Weights of a small GPT-style language model, trained from scratch on English Wikipedia.
Size: 11 layers, width 640, 15 heads of 64, MLP 1728 SwiGLU, vocabulary 23769, 94.3M parameters.
Architecture: no biases in attention or MLP, untied embeddings.
Training: a variant of Adam for these matrices, 630M tokens, 4808 steps.
MLP neurons of a small language model. Each row is named by its layer, matrix (gate and up: input weights; down: output weights) and neuron, and shows model dimensions 464-559. Each number is 200 + 30 x the weight over its row's rms, rounded and kept within 0 to 999. A neuron's up and down rows have the sign that makes its largest values positive.
After each neuron's rows, "fires on" lists the tokens most often at its 100 highest values on Wikipedia text that the model never trained on.

L2.gate633,236,211,213,225,237,185,225,226,180,214,215,230,265,217,241,159,179,153,215,238,214,175,187,197,167,187,198,162,180,269,196,218,127,201,170,185,180,183,169,239,238,186,214,205,252,200,204,263,214,207,207,191,224,201,213,173,240,182,174,205,181,189,218,185,162,218,220,187,212,160,202,233,215,209,163,201,167,176,195,169,173,201,248,198,194,206,224,195,190,174,191,222,183,192,234,178
L2.up633,217,211,145,220,198,135,270,237,221,216,219,204,242,202,227,222,225,153,210,212,174,135,193,185,214,167,175,170,187,213,163,211,206,212,198,193,200,268,165,210,269,151,212,156,198,206,242,204,216,206,214,247,169,190,233,159,214,180,192,247,157,175,196,254,177,171,221,155,119,179,118,209,231,189,169,196,175,168,215,232,148,199,225,224,198,234,192,229,233,194,230,182,179,178,226,182
L2.down633,218,217,160,189,184,185,238,252,195,225,179,203,231,151,197,210,171,206,244,239,239,253,211,211,230,155,131,133,171,167,219,201,240,204,237,200,189,210,169,232,244,188,219,225,175,172,294,238,214,191,153,248,151,211,222,180,221,252,212,220,227,236,214,256,190,189,222,158,208,191,189,226,198,249,214,185,189,263,198,180,186,189,246,173,226,246,201,204,232,221,231,194,192,260,216,212
fires on: "G", "- G", "| R", " | R", " | G", " and g"

L6.gate207,211,190,232,277,201,166,178,214,161,185,158,262,215,224,245,251,190,224,217,149,213,134,213,212,249,180,195,259,227,223,204,197,181,207,157,204,171,171,200,234,251,172,196,197,198,213,199,213,224,187,205,276,210,182,215,219,228,151,237,188,182,189,208,195,216,181,195,260,199,181,155,204,232,175,208,211,196,220,180,181,248,184,196,207,214,231,136,201,167,204,213,160,169,236,249,195
L6.up207,223,199,216,135,232,184,195,168,219,213,190,224,245,291,203,207,150,191,183,242,222,157,227,218,197,178,150,225,205,225,225,196,228,199,219,206,205,182,180,180,242,196,183,213,163,206,218,200,187,208,192,189,196,212,231,162,199,239,215,192,171,186,154,178,169,199,206,157,214,228,179,160,200,237,203,199,198,195,195,172,179,189,220,174,217,149,180,197,180,222,195,186,145,220,169,204
L6.down207,204,158,234,166,219,203,181,166,190,201,162,176,160,198,187,231,197,201,128,213,180,188,233,184,210,175,200,154,221,192,215,240,269,183,218,245,197,194,212,184,157,195,196,157,222,189,169,158,180,176,240,200,182,250,185,191,211,193,165,208,230,193,232,235,246,206,252,226,204,196,211,174,158,181,224,174,183,158,200,229,239,233,162,232,226,248,188,179,153,196,247,203,160,191,160,215
fires on: " | ", ".", " —; "

L2.gate1460,187,236,235,204,210,233,252,195,153,155,182,204,224,214,243,209,239,224,195,259,210,228,208,205,269,161,176,199,155,190,210,189,184,249,177,204,258,218,187,242,212,253,210,190,219,177,208,246,235,195,260,227,168,174,205,186,222,208,180,234,238,222,183,160,204,176,225,182,194,194,165,253,220,222,235,225,223,252,173,188,194,193,226,194,217,181,208,200,190,209,219,234,183,192,253,149
L2.up1460,195,211,226,149,168,246,167,226,236,247,223,232,226,212,137,202,229,191,225,174,182,184,153,129,156,258,200,194,205,233,186,204,194,205,248,215,210,152,238,174,198,160,199,207,155,212,174,201,151,173,199,204,216,274,258,253,265,139,241,256,187,205,196,236,188,219,150,162,183,153,188,239,171,230,179,215,185,225,215,155,227,192,169,292,177,242,188,147,226,233,135,228,214,196,207,176
L2.down1460,168,221,203,172,189,255,231,200,181,212,133,209,238,219,241,179,196,191,231,173,234,208,221,179,221,244,175,187,140,220,173,221,193,187,173,169,222,195,207,202,181,222,190,209,158,248,229,187,205,212,179,208,216,213,202,192,241,199,211,178,228,179,162,236,172,182,128,152,128,216,127,245,201,224,149,230,260,231,236,161,233,210,221,247,195,179,215,151,202,199,78,191,160,213,222,184
fires on: " R", " N", "pr", " Br", " F", " M"

L2.gate503,165,220,211,238,225,198,192,263,186,252,220,191,200,186,141,194,170,172,172,223,142,156,184,185,192,218,165,211,147,180,201,224,161,184,158,206,217,174,192,219,225,170,247,218,185,219,250,210,207,217,218,257,229,235,160,161,148,222,197,188,204,175,219,211,173,180,235,206,253,162,182,199,194,161,287,261,152,220,240,193,215,161,231,220,149,169,217,221,182,216,242,166,160,235,237,216
L2.up503,185,176,176,186,218,202,153,220,237,213,178,245,234,165,184,249,144,166,193,262,200,192,265,150,183,194,177,227,202,181,227,136,225,171,241,225,207,169,174,207,245,130,164,220,201,194,228,178,168,191,210,234,219,187,187,181,194,236,246,193,204,186,202,211,171,207,187,213,196,226,198,188,243,196,215,261,214,239,144,197,213,189,253,244,158,194,186,141,224,263,156,202,149,232,128,222
L2.down503,186,197,177,267,179,226,199,237,187,176,205,258,203,182,226,214,172,202,164,228,183,213,192,216,191,245,254,168,255,166,190,194,211,207,213,152,174,210,199,207,143,211,193,174,192,192,101,185,180,172,180,209,174,201,185,203,156,140,155,235,187,192,201,179,190,200,233,178,154,213,217,192,261,241,180,216,223,197,236,208,226,191,195,245,205,115,243,189,165,205,222,196,208,209,222,199
fires on: "\n", " | "

L7.gate1707,124,156,201,233,179,208,227,159,224,192,203,210,217,154,192,220,154,200,174,194,211,183,188,203,224,197,191,199,185,227,168,175,203,201,206,250,196,213,210,139,192,223,237,209,181,219,223,176,220,221,184,249,214,229,207,243,181,245,121,241,164,201,180,180,152,195,168,134,230,243,190,200,201,226,202,228,195,180,195,186,220,172,175,146,212,164,165,211,196,160,165,237,222,196,246,231
L7.up1707,169,196,206,146,205,174,194,158,253,232,181,201,202,199,188,186,197,179,211,167,177,175,201,152,203,247,201,195,207,234,175,239,207,245,215,219,165,190,212,165,220,245,201,192,161,148,208,221,211,152,242,268,197,194,215,230,188,250,249,182,180,161,229,200,203,199,222,182,187,188,227,202,186,226,185,94,245,200,208,146,192,220,166,222,217,193,192,170,192,243,161,211,228,213,201,214
L7.down1707,172,250,178,207,220,239,187,239,165,205,155,178,163,220,220,195,168,152,255,149,212,188,189,197,244,192,179,184,214,214,211,234,187,198,148,249,209,208,174,177,225,203,146,137,226,220,215,178,216,184,212,213,157,155,216,199,187,173,203,154,201,203,187,196,194,187,242,170,204,177,198,137,245,249,186,185,218,276,180,214,190,261,218,259,248,199,247,259,178,191,196,182,181,182,183,224
fires on: " R", " c", " N", " C", " role"

L6.gate1144,258,172,166,241,213,179,205,192,218,161,219,258,209,178,243,241,201,170,204,191,221,181,124,177,201,210,169,232,166,222,195,177,211,194,221,183,244,188,189,233,161,201,196,121,214,146,235,197,178,190,183,251,179,230,261,183,175,241,210,236,185,153,214,171,229,229,186,223,191,177,222,123,185,194,193,204,195,218,139,177,224,172,195,189,206,200,235,189,171,189,204,203,207,215,246,155
L6.up1144,226,248,186,86,194,255,225,231,188,236,209,255,194,212,200,225,198,227,264,155,175,148,223,191,145,206,177,230,156,195,166,225,226,233,205,207,211,215,150,229,157,190,188,199,216,223,185,176,166,236,255,163,207,201,182,168,227,170,190,181,166,147,146,238,198,166,200,280,208,183,189,195,187,214,249,160,201,138,159,170,228,170,192,192,168,281,200,228,164,221,194,150,184,197,188,190
L6.down1144,213,233,202,233,176,187,233,205,202,155,250,203,154,250,227,142,179,179,156,209,138,181,128,206,210,249,222,160,163,175,189,219,197,216,242,230,158,200,192,191,234,170,198,220,235,166,253,234,205,184,250,239,139,232,198,198,201,237,253,272,223,186,148,105,220,254,179,178,187,186,244,136,171,167,229,176,177,164,224,176,184,188,250,212,208,189,159,198,215,188,253,227,199,161,204,162
fires on: "2", "1", " | ", "ok", " ("

L2.gate332,236,188,215,235,196,243,198,200,209,203,229,258,207,225,213,201,172,206,205,189,201,200,152,207,223,146,201,208,233,232,176,170,178,226,237,169,210,206,218,244,175,194,198,204,165,233,193,200,185,223,220,176,210,200,199,183,180,213,234,192,243,253,235,222,222,251,253,210,133,206,138,224,259,271,167,230,203,152,166,191,183,172,165,199,154,231,263,261,232,221,192,251,202,206,214,223
L2.up332,183,172,173,203,234,144,187,186,158,186,143,238,183,179,219,231,245,198,214,229,192,221,222,252,225,250,272,172,181,221,175,208,192,220,163,200,235,196,166,195,238,195,198,220,216,194,218,223,172,157,176,198,166,190,202,149,204,243,216,225,187,218,214,203,251,166,162,170,201,141,151,189,202,210,211,251,213,219,154,191,185,218,240,207,189,186,186,244,229,228,263,201,176,112,183,190
L2.down332,221,205,195,243,258,183,162,211,154,167,149,199,228,213,215,248,200,199,198,172,206,189,197,263,196,217,264,192,165,225,235,224,142,256,177,215,196,204,199,170,218,209,237,199,138,205,213,214,166,183,188,219,147,194,191,144,179,177,173,228,168,175,186,233,238,127,161,173,243,191,142,190,192,211,204,234,165,215,189,190,161,167,226,216,156,192,209,164,223,236,188,196,134,187,185,194
fires on: ", E", " | E", " E", "E", " (E", "===E"

L7.gate609,235,135,227,153,237,206,193,249,228,188,202,236,252,215,182,156,187,196,225,188,221,196,194,220,177,183,175,244,147,172,116,166,157,217,220,132,248,213,193,187,178,203,233,195,247,209,183,224,197,225,211,224,212,144,212,199,182,183,203,201,191,155,187,160,234,187,195,147,161,201,168,219,212,214,223,239,156,197,246,125,137,226,175,240,151,184,209,179,188,205,194,210,207,190,173,208
L7.up609,182,223,161,193,199,199,196,203,217,199,218,248,219,189,195,157,210,243,234,184,193,267,173,252,209,210,226,178,171,153,217,176,168,189,139,204,197,230,241,204,261,173,209,200,209,223,179,212,164,165,181,167,151,208,219,189,194,251,231,201,173,137,214,168,222,182,183,194,194,224,229,187,232,224,252,203,194,179,165,169,212,175,224,240,199,181,207,198,198,217,246,191,113,258,214,173
L7.down609,267,193,137,208,274,135,200,159,179,194,204,167,149,223,193,258,168,227,176,155,183,223,189,218,210,228,199,214,188,222,203,216,203,167,161,226,148,240,201,279,206,199,190,210,194,242,214,178,157,168,220,168,201,193,238,180,221,180,216,237,275,204,215,200,217,253,239,201,189,265,137,235,188,173,200,201,209,164,182,165,183,224,166,246,217,211,164,164,191,230,179,193,139,174,202,167
fires on: ", E", " E", " | E", " poll", "- E", "h"

L2.gate1238,186,206,200,169,225,196,167,204,203,212,210,232,211,215,235,207,204,250,192,202,205,187,205,185,253,197,193,137,201,194,228,253,180,231,194,225,231,184,196,204,193,172,191,237,187,226,211,228,174,193,166,205,188,232,205,179,171,196,215,176,202,164,179,177,206,185,179,251,195,142,188,215,189,224,148,169,249,211,286,192,229,148,184,220,194,198,240,193,154,230,172,219,159,236,221,232
L2.up1238,195,209,241,163,160,193,198,134,225,203,137,174,199,164,201,171,168,198,184,231,237,224,189,178,207,197,204,142,226,184,204,280,177,224,248,232,214,235,168,205,215,206,169,205,193,195,162,250,227,194,211,245,209,207,195,196,219,209,170,192,207,208,154,203,170,210,201,189,251,183,208,234,196,244,194,198,118,206,233,204,143,175,204,179,183,213,159,218,194,204,237,231,191,222,196,223
L2.down1238,233,238,205,257,202,222,181,216,250,111,190,190,233,211,193,210,251,224,228,165,190,241,193,219,171,197,223,282,161,225,193,215,234,187,207,229,226,213,212,180,201,203,209,183,171,223,216,190,198,191,218,218,226,192,199,196,222,197,245,161,225,223,176,190,155,217,229,209,165,178,225,238,197,167,265,217,205,212,218,170,184,221,205,183,184,205,227,129,232,209,168,192,246,202,229,184
fires on: ".", " | DF", " from", " | MF", "1", "3"

L7.gate741,167,250,152,184,208,229,236,198,193,207,217,181,245,290,227,145,175,184,274,180,280,179,207,148,217,221,214,195,181,140,148,208,212,207,221,226,194,152,170,237,187,223,171,165,202,173,239,246,146,219,250,244,209,177,210,167,151,163,219,236,231,250,180,156,199,218,203,212,218,254,139,205,220,216,163,201,161,197,169,190,251,147,213,174,206,227,207,144,161,223,193,204,161,156,190,136
L7.up741,210,254,242,189,177,226,248,181,194,211,152,205,198,234,233,150,200,232,265,201,176,178,178,236,226,169,216,213,175,189,194,281,254,172,240,188,238,237,174,222,182,189,198,196,245,180,256,168,215,213,188,196,203,225,227,193,204,155,153,232,202,249,195,238,209,235,185,216,221,222,222,252,172,217,223,208,218,224,183,188,198,201,226,221,160,255,230,176,199,195,226,239,218,243,172,210
L7.down741,197,101,221,195,173,162,216,193,161,185,238,176,228,220,184,161,236,218,229,242,203,221,141,238,233,251,174,176,179,209,206,190,216,208,171,222,202,206,207,146,180,221,211,176,247,178,92,182,222,166,180,140,229,208,158,158,197,217,184,148,237,201,180,226,214,187,251,215,197,163,199,219,204,211,201,208,161,232,175,207,244,184,169,108,169,235,243,184,205,182,216,160,127,196,210,182
fires on: "\n\n", " | ", "2", " November ", "- ", "; "

L2.gate360,245,195,186,149,188,205,224,258,184,179,274,233,213,249,182,218,200,225,183,244,162,173,168,208,195,199,228,192,207,194,137,213,142,157,207,229,157,209,234,243,215,177,236,187,227,165,232,171,196,207,219,214,242,211,185,203,240,187,171,184,230,179,192,156,192,217,198,188,189,151,234,268,192,180,188,191,230,194,177,170,224,156,214,201,177,188,194,193,195,153,217,246,140,243,209,184
L2.up360,245,191,204,208,194,213,169,176,188,188,235,278,201,192,222,222,209,189,219,180,125,197,241,177,171,224,159,239,141,239,161,172,207,230,254,212,164,196,194,158,244,205,198,230,190,242,194,178,113,215,179,237,133,231,219,173,177,154,204,240,244,199,170,171,207,209,217,158,171,171,186,219,172,206,208,225,192,186,205,181,190,168,254,149,126,242,183,192,219,166,268,176,205,200,207,209
L2.down360,187,191,184,200,207,162,195,215,168,222,190,200,175,183,222,207,166,211,227,222,180,232,189,221,237,166,182,195,154,147,134,210,228,182,232,225,194,197,185,223,225,193,172,173,172,212,283,186,211,198,188,237,179,189,230,222,190,215,210,221,194,235,199,221,197,164,195,148,221,187,211,202,140,168,174,173,199,218,190,226,207,181,218,273,199,224,195,158,209,230,211,134,203,255,189,229
fires on: "R", "a R", "; R", " | R", "| R"

L7.gate1495,208,212,234,138,188,252,184,243,216,166,233,223,234,213,190,168,197,224,187,205,191,196,212,232,170,192,218,195,163,222,202,135,142,119,173,162,161,200,226,236,241,217,268,258,184,227,213,200,155,265,239,157,224,187,156,167,237,153,219,234,197,185,220,213,213,239,240,160,185,176,227,238,203,222,202,202,205,202,204,242,212,154,181,200,178,229,219,157,246,175,175,229,198,171,213,200
L7.up1495,184,170,207,229,217,176,164,257,197,183,232,208,197,206,278,224,242,215,176,170,206,191,185,228,206,207,277,210,200,219,209,159,171,160,157,197,226,190,239,268,233,239,246,230,193,221,195,173,189,176,169,167,145,169,164,192,195,199,148,222,199,217,208,165,263,156,167,210,186,211,175,188,170,109,232,147,207,216,161,206,271,252,206,252,189,172,206,166,227,187,154,187,218,175,207,188
L7.down1495,194,163,216,210,180,155,234,138,259,167,235,168,216,199,204,164,173,216,197,179,131,230,178,251,182,181,226,175,150,155,203,168,207,229,179,254,248,163,177,221,258,158,204,206,219,185,187,232,199,180,247,198,202,180,192,170,202,233,198,210,200,203,176,189,222,191,207,214,182,201,234,206,229,211,162,145,224,199,183,239,256,201,223,196,202,179,252,209,178,214,239,194,191,186,191,196
fires on: "1", "–", " | ", "2"

L2.gate1553,158,213,234,235,194,233,211,172,212,246,201,225,148,235,217,204,172,154,175,203,148,151,221,218,217,157,169,239,156,174,210,160,260,157,197,170,206,172,193,181,190,212,209,145,247,217,191,194,201,221,163,192,181,182,179,211,210,145,210,195,224,171,156,204,183,207,207,195,218,196,158,140,198,166,205,213,198,188,234,140,229,153,203,231,194,184,239,158,209,132,188,231,192,222,198,202
L2.up1553,181,183,215,294,218,210,141,197,227,198,223,195,228,263,180,189,224,198,224,219,160,178,265,276,164,203,178,164,202,197,203,185,220,221,222,206,130,191,207,205,203,198,269,209,200,214,167,184,157,244,233,247,249,171,179,160,245,217,226,283,209,214,213,189,152,226,214,233,211,173,213,184,223,204,202,209,206,223,200,248,199,203,172,188,107,211,224,193,167,211,171,197,178,180,178,270
L2.down1553,220,182,177,211,199,182,194,161,170,232,165,225,144,208,186,273,193,155,172,166,175,139,224,216,214,209,214,222,212,181,240,195,211,201,184,201,233,141,220,182,134,199,198,172,166,211,184,151,219,159,206,192,201,180,208,187,239,187,180,201,190,187,197,203,198,226,197,133,121,220,200,202,212,165,230,160,191,217,198,200,228,234,156,147,201,219,167,170,174,234,217,225,155,198,176,249
fires on: "he", "heus", "by", "\"", "ao"

L2.gate97,200,178,179,178,190,183,205,190,211,191,189,191,211,237,186,268,217,254,221,194,211,246,247,234,189,195,176,195,187,199,145,214,205,218,189,154,203,222,183,196,216,168,218,226,206,179,171,200,178,148,166,237,226,123,208,208,241,202,175,209,204,148,229,246,233,177,194,183,222,223,225,159,215,243,167,167,153,169,237,175,159,171,181,202,194,258,200,186,135,204,250,212,188,190,219,213
L2.up97,195,188,194,167,161,188,193,210,150,179,197,165,135,230,232,161,178,150,210,184,163,220,205,211,271,183,210,214,210,222,144,185,163,192,240,229,162,147,245,209,194,209,167,222,188,247,197,199,186,247,218,215,139,199,226,168,124,159,231,222,262,220,245,207,196,166,189,95,134,211,196,252,200,192,209,187,228,165,132,234,243,194,178,216,176,156,219,229,241,187,207,138,201,262,219,155
L2.down97,207,204,254,207,200,172,175,304,142,229,206,164,226,166,221,193,211,158,230,236,230,247,169,214,222,179,211,237,267,200,239,169,200,156,196,237,189,256,251,216,239,221,221,240,201,222,266,199,184,237,192,248,200,215,178,183,155,161,223,201,221,237,215,146,215,205,251,226,179,229,201,200,189,207,213,190,183,224,172,212,208,222,191,193,182,169,191,219,210,199,261,191,137,211,240,140
fires on: " “", " '", "!", "\n\n", "...", "\""

L7.gate1268,215,221,246,179,177,202,239,152,219,170,191,228,224,210,224,233,182,200,209,142,221,189,167,195,201,196,198,238,172,231,205,197,181,224,204,160,172,188,214,206,181,203,187,189,200,181,210,244,237,153,206,197,188,192,171,192,224,161,228,202,183,221,235,239,200,301,219,211,200,245,273,203,211,166,195,176,181,196,211,168,218,281,219,198,186,222,189,243,154,287,177,198,184,228,217,184
L7.up1268,202,224,170,171,140,206,201,190,141,204,223,187,245,215,202,177,201,179,254,122,166,188,245,207,153,197,222,256,185,155,183,198,204,197,195,187,212,228,171,198,205,245,214,180,217,194,179,211,206,226,207,238,215,203,257,217,206,204,210,255,157,250,157,203,197,219,255,223,207,151,179,196,213,210,244,173,209,216,197,159,262,214,187,177,164,185,181,188,206,180,194,252,199,232,201,239
L7.down1268,185,179,212,219,208,182,193,159,199,202,198,260,268,191,184,192,185,238,191,184,138,212,223,204,176,185,257,164,191,212,155,155,195,179,190,206,235,243,225,228,202,174,169,277,183,180,140,187,251,220,204,155,179,192,223,217,212,196,244,245,247,228,234,162,192,232,189,160,198,225,245,139,203,209,263,181,175,237,210,228,158,225,248,210,197,192,212,187,228,235,213,204,224,172,213,218
fires on: ".", " | ", "–", " ", " |  |  | ", "v"

L7.gate631,223,253,174,194,220,216,213,140,190,190,204,248,219,251,189,264,206,149,193,140,164,175,170,178,174,213,212,166,210,255,199,206,138,192,254,205,173,206,166,196,214,221,170,227,177,222,207,188,199,193,253,184,209,181,133,167,109,194,179,224,213,207,203,241,169,241,201,214,256,133,188,213,190,224,165,210,201,259,183,183,232,152,204,215,153,182,206,162,218,194,198,224,261,167,181,220
L7.up631,212,156,184,157,194,205,180,184,202,163,156,209,188,221,195,190,199,179,198,194,217,199,163,165,238,200,203,202,200,147,194,212,212,242,199,246,207,244,184,180,230,212,223,176,197,148,195,210,206,176,200,225,159,197,242,198,138,212,151,191,176,231,225,139,170,165,207,161,255,234,180,183,216,220,187,251,168,237,209,153,194,247,176,233,225,224,224,236,220,228,195,175,203,210,204,156
L7.down631,212,197,239,185,191,184,210,236,137,176,203,234,216,185,238,159,229,223,185,200,238,168,239,244,153,244,192,171,232,217,207,169,255,224,204,231,280,220,202,210,235,196,246,206,239,175,142,231,200,169,208,241,245,245,204,167,227,198,201,190,180,180,257,255,181,211,190,233,184,168,234,203,185,226,196,182,175,234,190,197,213,205,199,128,211,231,158,208,205,259,174,252,186,184,253,223
fires on: "1", ".", "0", " November ", "2", " "

L6.gate901,203,200,215,152,201,230,176,134,203,212,201,204,168,265,211,198,219,196,256,220,164,145,230,147,173,220,188,224,169,189,205,133,176,186,193,228,193,201,152,185,201,165,189,208,172,176,232,174,231,171,213,232,214,206,242,235,149,205,208,214,163,239,208,237,186,220,247,167,202,212,230,238,192,215,207,234,178,209,211,207,236,202,203,222,199,222,197,185,184,203,222,198,176,233,198,199
L6.up901,197,214,208,173,262,212,193,178,249,265,209,183,183,217,189,182,226,242,245,207,225,220,168,233,184,231,208,198,206,179,184,272,248,207,238,221,202,165,169,177,170,207,242,155,186,173,261,174,198,213,248,249,261,204,225,181,217,271,179,174,290,173,180,176,300,183,225,231,234,229,238,233,199,203,238,237,179,188,210,204,168,150,183,187,220,206,221,213,201,147,203,198,229,237,195,228
L6.down901,194,158,160,165,231,190,172,179,202,121,219,193,172,176,174,221,238,185,140,172,216,227,157,178,244,243,306,212,208,206,153,196,190,218,200,230,258,194,208,209,250,268,185,237,236,215,197,257,230,238,159,174,197,233,147,180,220,225,235,152,168,207,205,195,189,178,191,248,205,201,201,202,190,170,211,186,183,156,180,169,191,184,227,214,233,168,192,218,232,201,233,178,227,185,177,213
fires on: " | ", "–", "\n\n", "c"

L6.gate1339,227,258,179,200,153,213,234,150,179,204,161,201,125,163,263,214,158,168,189,195,169,208,226,202,239,166,165,192,201,183,208,192,194,188,209,196,196,206,215,220,219,267,153,217,189,192,170,199,144,172,201,259,193,190,207,243,195,224,233,261,193,218,152,166,190,229,257,205,194,235,185,187,239,133,227,178,178,244,149,201,204,266,211,166,241,223,180,160,200,251,172,196,138,191,150,160
L6.up1339,291,179,207,173,168,181,227,248,159,150,195,187,198,194,162,198,250,214,157,179,209,215,155,158,192,249,173,192,193,187,183,182,203,181,182,141,161,200,229,212,237,241,219,190,231,230,239,191,198,191,253,178,289,262,228,228,219,250,195,177,206,238,225,206,194,202,196,169,199,185,214,187,174,226,196,221,231,242,219,152,135,167,275,160,146,157,176,207,213,242,191,189,200,205,213,214
L6.down1339,253,252,225,185,255,189,170,210,148,208,251,194,195,202,202,189,205,202,205,229,169,213,195,186,193,212,280,234,202,199,208,210,151,224,209,216,223,229,174,249,215,273,211,192,177,182,146,205,191,177,221,170,200,135,202,156,178,185,229,172,178,216,212,162,221,211,198,192,180,196,230,234,216,163,212,235,195,232,189,148,224,182,195,258,208,207,225,231,181,241,197,156,199,218,178,266
fires on: " ", " first", " r", "v", "\n\n"

L7.gate48,235,209,148,214,277,199,244,182,189,177,183,188,182,208,254,242,212,149,245,242,200,190,211,153,238,200,144,146,219,262,138,163,210,158,218,166,224,146,229,208,204,253,255,157,239,202,187,195,156,195,220,170,220,198,256,258,227,180,159,193,201,212,189,202,220,144,254,187,232,241,198,180,179,205,250,203,224,196,224,210,267,163,141,199,222,230,148,214,303,191,213,183,229,161,179,128
L7.up48,198,252,203,170,195,240,157,205,146,204,183,236,236,139,198,207,224,183,218,253,165,217,223,204,144,268,176,195,190,206,183,218,202,186,165,200,179,188,197,259,198,226,215,198,211,179,186,230,208,198,241,183,162,276,231,199,207,215,194,177,169,117,227,180,217,172,194,167,208,207,209,255,280,263,188,201,231,208,137,150,168,230,176,105,231,225,218,240,226,224,189,224,198,203,205,149
L7.down48,220,216,185,146,185,182,200,157,225,231,161,152,206,206,238,226,167,213,152,205,212,154,187,163,228,210,178,207,187,213,250,253,236,205,251,175,217,228,187,181,135,148,202,184,216,225,202,187,213,208,177,216,256,150,216,235,207,259,232,184,220,183,215,156,246,204,214,188,197,145,195,165,164,207,188,144,219,220,245,224,169,184,236,207,163,209,165,193,215,201,210,207,202,181,240,158
fires on: "1", "n", "2", "22", "3"

L2.gate909,176,188,227,144,184,183,210,174,266,194,249,166,246,231,204,278,228,159,180,189,199,260,191,242,207,215,224,172,207,225,213,186,227,224,174,202,202,217,179,177,218,193,223,181,205,204,239,245,229,195,199,170,231,173,202,185,210,253,225,171,211,172,188,186,220,189,231,221,201,207,221,206,213,287,191,200,225,195,214,205,240,127,173,218,134,261,249,142,130,171,166,244,181,190,233,217
L2.up909,147,142,204,196,207,198,226,216,187,184,213,189,227,190,186,178,176,266,229,191,160,214,211,190,222,190,182,276,237,218,192,156,198,134,249,206,237,218,197,232,209,214,188,201,183,175,224,197,176,216,141,164,220,175,274,189,259,211,208,246,163,234,181,256,173,195,222,172,232,133,207,236,218,166,232,216,241,237,246,213,191,190,207,192,177,218,200,158,146,248,135,194,199,209,199,194
L2.down909,217,179,207,245,219,179,198,234,197,250,182,244,212,236,177,198,184,212,208,195,217,215,233,202,208,175,135,216,194,148,202,231,233,178,210,151,207,141,172,183,191,166,192,209,207,195,174,131,196,212,236,199,205,210,226,216,190,228,236,180,161,244,191,197,206,214,219,235,239,203,200,178,185,156,181,149,245,221,155,200,229,196,210,175,233,164,157,201,180,177,231,186,177,197,146,206
fires on: ".", "ing", " O", " de"

L2.gate954,199,196,200,201,193,179,171,201,199,184,206,197,215,199,188,251,231,197,163,159,153,213,218,166,242,183,185,209,230,228,228,187,188,219,210,154,249,186,173,181,261,146,242,261,172,214,211,143,175,198,197,222,250,219,191,222,172,222,197,198,195,159,213,194,202,273,197,294,139,149,169,195,216,213,191,235,228,147,196,235,246,167,192,235,163,244,210,196,202,190,160,212,186,189,173,207
L2.up954,227,214,196,225,167,244,282,192,174,212,159,206,209,160,200,194,243,164,216,222,255,200,193,175,165,232,207,168,207,146,146,228,181,173,234,208,235,229,204,236,192,217,143,226,210,190,177,194,181,215,198,218,179,202,260,194,226,217,158,170,184,245,185,201,198,215,219,204,263,277,199,191,206,282,243,205,169,192,232,222,216,195,198,196,191,203,188,228,217,154,236,209,155,153,178,230
L2.down954,216,173,212,193,229,262,151,242,172,205,145,182,216,163,182,213,206,177,183,159,137,211,186,148,173,226,207,215,155,208,197,159,184,184,268,111,183,215,197,192,271,189,207,246,260,163,247,145,168,175,239,205,180,227,168,214,158,212,192,181,204,140,229,168,180,214,192,267,180,219,202,158,247,198,223,247,158,136,163,213,207,228,193,235,218,220,193,92,232,238,238,230,136,205,241,216
fires on: ".", "===", "12", "| \"", "2", " ("

L7.gate76,169,158,197,201,143,246,184,209,195,191,197,161,197,205,224,199,183,161,160,194,196,157,169,190,199,245,214,224,155,187,205,191,201,245,205,136,173,235,246,213,198,200,169,213,262,184,190,216,175,200,237,208,186,178,233,201,238,149,243,226,164,221,221,225,238,224,232,209,218,179,154,162,197,212,160,266,247,239,134,218,200,181,238,217,143,261,186,213,145,148,201,272,175,187,212,179
L7.up76,238,214,193,188,220,197,164,220,203,176,235,219,240,273,235,178,235,208,154,218,113,220,168,225,222,167,211,184,155,197,210,183,161,203,207,163,200,192,171,227,216,190,193,224,173,213,209,202,179,181,222,170,164,127,160,197,138,211,240,171,214,302,221,191,193,176,171,201,152,182,220,182,203,193,247,207,235,237,185,215,225,194,192,196,226,184,236,184,174,172,213,192,234,236,152,215
L7.down76,215,193,173,204,142,147,200,237,231,138,238,221,204,238,237,126,236,182,256,194,134,199,182,226,195,172,196,208,213,207,194,187,214,245,187,200,197,208,208,230,174,177,240,259,179,160,171,221,184,234,255,210,179,192,213,179,190,150,200,170,236,138,188,213,225,195,217,143,197,218,180,192,183,213,206,199,209,209,165,198,199,138,195,174,151,212,213,213,204,116,210,187,190,230,136,154
fires on: "\n", "op", "1", " un", "–"